Weights of a small transformer language model.
Size: 15 layers, 8 heads of 64, MLP 768 GELU.
Training: a variant of Muon for these matrices, 6000 steps.
MLP neurons of a small language model. Each row is named by its layer, matrix (up: input weights) and neuron, and shows model dimensions 80-175. Each number is 128 + 32 x the weight over its row's rms, rounded and kept within 0 to 255.
After each neuron's rows, "fires on" lists the tokens most often at its 100 highest values on Wikipedia text that the model never trained on. A number after a token or word is its count.

L4.up596 [169  78 147 114 246 102 116 124 132 105 153 125 129 128 170 124 108 119 130  93  62 114 107 126 116 172 140 125  95 124 152  93 111 157  86 167 147  96 113 133 173 152 103 111 160  95 119 130 147 105 140  89  84 127  86 126 111 104  77 106 146 171 148 121 141 115 131 126 115 147 116  52  97 161  91 143 100 129 151 116 121 142 124 123 104 148 150 158 120 153 140 105 115 132 198 114]
fires on: "t" 32, "y" 8, "pe" 7, "et" 6, "al" 5

L3.up484 [186  72 127 144 156  98 165 133  84  74 133 124 100 157 152 175 167 144 108 110 113 110  91 138  65 115 133 130 124 123 115 101 166 144 167 166 135 116 173  97  73 204 170 103 117  86 143 110 149 127  77 135 103 133 117 133 189  87  79 177 117 153 132 119 158 207  96 113  92 120 156  88 129 155  93 160 119 142  97 138  88  99 137  79  89 150 106 140 138 173 145 131 102 121 191 108]
fires on: "an" 20, "al" 11, "lan" 7, "y" 7, "ne" 6

L2.up56 [137 138  94  68 199 106 169 120 138 105 133 142 139 131 136  69  86 134 103  87 143 151 161 138 154 114 137 178 151 148 194 106 136 112 118 185 150 138 154 115  74 123 140  56 124 125  95 146  87  82 227 127  88 152 153  90 126 141 184  90 125 144 219  91 148  85 123 141 151 148  91 128 119 109 129 141 150  96 107 124 137 130 164 117 135 175 173 157 115 107  94  77 149 137 101 139]
fires on: " as" 13, " both" 13, " of" 11, " including" 10, " between" 8

L3.up322 [145 100 145 107 116  77  97 135 109 144 136 112 148 111 176 138 155  94 153  63  51 139 127 112 149 171 116 111  65  68 127 122 100 182 105  71 113 114 131 186 172 160 147 139 112  88 132 110 118 129 167 104  80 212  91 151  97 105 152 203 128  86 114 145  71  99 141  68 108 168 107 113  81  92  79 243 129 145 148 156  98  81 131 145 137 142 122 138 106 103 151 156  97 124 130 105]
fires on: "d" 19, "on" 17, "s" 12, "in" 8, "t" 5, "dr" 5

L2.up527 [112 187 114 133 150  90 194 134 149  97 154  64 122 128 148 140 173 104 123 112 113  66 149 147 179  95  66 124 138 100 108 114 128 137  89 113 179 114 178 112 145  86  92 119 143 118  95 165 128 193 128  81 165 159 112 189 129  90 145 146 119 138  85 101 165 112 132 149 134  63  74 144 142 105  78 156 156  93 126 142 164  95  90 113  64 196 169 114 143 163  95 110 151 112  77 136]
fires on: "y" 16, "dr" 13, "n" 10, "le" 9, "la" 7, "th" 7

L4.up72 [199 142 109 128 165 119 141  83 129  91 150  81 135 120 154 103 151 150  92 108  91 101  98 169 127  97  89 156 119 104 113 146 155 199  71 128 122 103 143 113 123 137 100 141 186 162 139 125 134 169  51 121 156  99  54 167 192 105 123  94 105 177 118 112 135 158  94  98 121  89 151  66 178  94  98 137 184 109  55 109 172 151 103 139 157 162 128  92 138 165 138 128 155 126 143  92]
fires on: "ly" 21, " of" 20, "d" 9, "an" 8, "y" 6, "l" 5

L3.up718 [119 119  88 143 148 129 136 158 108 163  86 145 108 117  75 117 114 132  99 146  89  45 131 113 178  93 111 107 147 126 129 120 168 142 109 165 109 177 229 120 107  87  87 141 108 110 125 164 191 136 139 153 120  69 162 165 151 134  90  96 148 143 146 147 190 146 102  77 115  80 130 127 102 129 120 175 162  73 135 134 105 108 109 158 127 187 164  75 100 146 143  74 129  80 120 158]
fires on: "t" 16, "n" 14, "m" 9, "th" 8, "rd" 7, "nd" 6

L4.up184 [198 126  91 146 120 169 111 122 121 121 168 139  85 156 107 153 140 114 148 129 115 147 105 168 177 145  99 173 151  96 120 139 148 140 148 108 138 194 111 146 128  94 112 142  98 177 143 106  57 163 120 144 145 110 105 140 168  77 179 131 149 156  95 119 167 130  78 143  93  71 156 140  98 110 126 116 156  73 129 158 173 138  90 107 151 162 194 108 121 163 136 109 122  71  83 144]
fires on: "ly" 32, "f" 6, "ally" 5, "ably" 5, "formerly" 5, "y" 4

L3.up261 [166 136 145 164 132 146  78  90 116 124  62 119 141  61 129 195 200 136 131 139 115 162  43 121  87 154 168 113 118 127  95 106 122  79 145  90 162 101 139  99 108 138 206 127 143 150 121  80 109 120 137 107  70 154 173 193 107 118 127 123 126 126  38 118 161  98 145  74  97 167 121 108 116 118 111 190 103 182 177 208 118 167 153  92 112  91 149 124  98  49 129 157 114 162 135 106]
fires on: "s" 28, "t" 21, "mm" 8, "mb" 6, " of" 6, "r" 5

L4.up163 [ 62 149 170 110 116  82 200 146 103 164 168 143 131 138  95  94 136  95 103 148 100 154 178  83 109 127 109 149 120  85 148 186 147  78 130 132 169 192 102  97 200  97 107  87 180 135  81 127 107 105 115 115 131 157 121 122 149 113  62 197  79  93 138 145 119 132  86 104 104 149 144  96 135 137  95 108 175  48 117 171 143 106 186 143  69 133  96 151 214 182 192 150 162 134 138 128]
fires on: "ro" 25, "le" 11, "te" 10, "t" 6, "st" 5, "re" 5

L3.up355 [120 132 171 134 118 104 139 112  97 113 164 113 120 114 135  89 148 142 156 128 137 198 141  89  92 138 161 159 150 184 126  70 140  74 142 112 139 127 134 138 145  87 118 105 123  81 114 103 103  97 157 141 105 123 204 130 147 200 144 165 125 142 130 182 159 101 154 127 106 127 114 157 155 135 126 143 152 197 151 180 166 164 145 109 149  93  91  52 124 139  92  99  89  74 123 160]
fires on: "ent" 17, "|---|---|" 11, "e" 10, "Reception" 7, "te" 6, "et" 5

L3.up532 [156 164 136 107 163 122 209 151 135 103 104 157 162 123 125 133  82 143 109 143 143 168 149 117  75 117 106 125 132 150 128 115  84 138 128 146 124 156 127  99  64 108 123 170 152  73 139 126 119 114 161 136 142  72 133  87 113 102 145 128 164 137 181 147 128 130 114 117 157 175 114 153 107 119  93 119 157  63 131  87 152  84 151  64 173 204 102  98 133  85 141 101 219 112 189 109]
fires on: " including" 17, " of" 15, " from" 8, " with" 5, " to" 4, "ing" 4

L2.up345 [115 153 115  92 135  71 119 160  89 114 179 142 126 122 127 127 139 119  91 148 194 160 195 108 154 129 104 136 118 160 107 114  83 108 141  93 158 161 152 166 128 136  96 126 229  52  82 116 119 123 102  81 143  91 160 103  90 130 138 198 109 106 155 139 170 107 147 129 117  98 177 115 114 120  74 171 255 159 148 181 117 135 179 164 131 112 132 121 188 110  80 113 111 171 133  52]
fires on: "re" 14, "e" 12, "te" 10, "n" 7, " directed" 6, " released" 5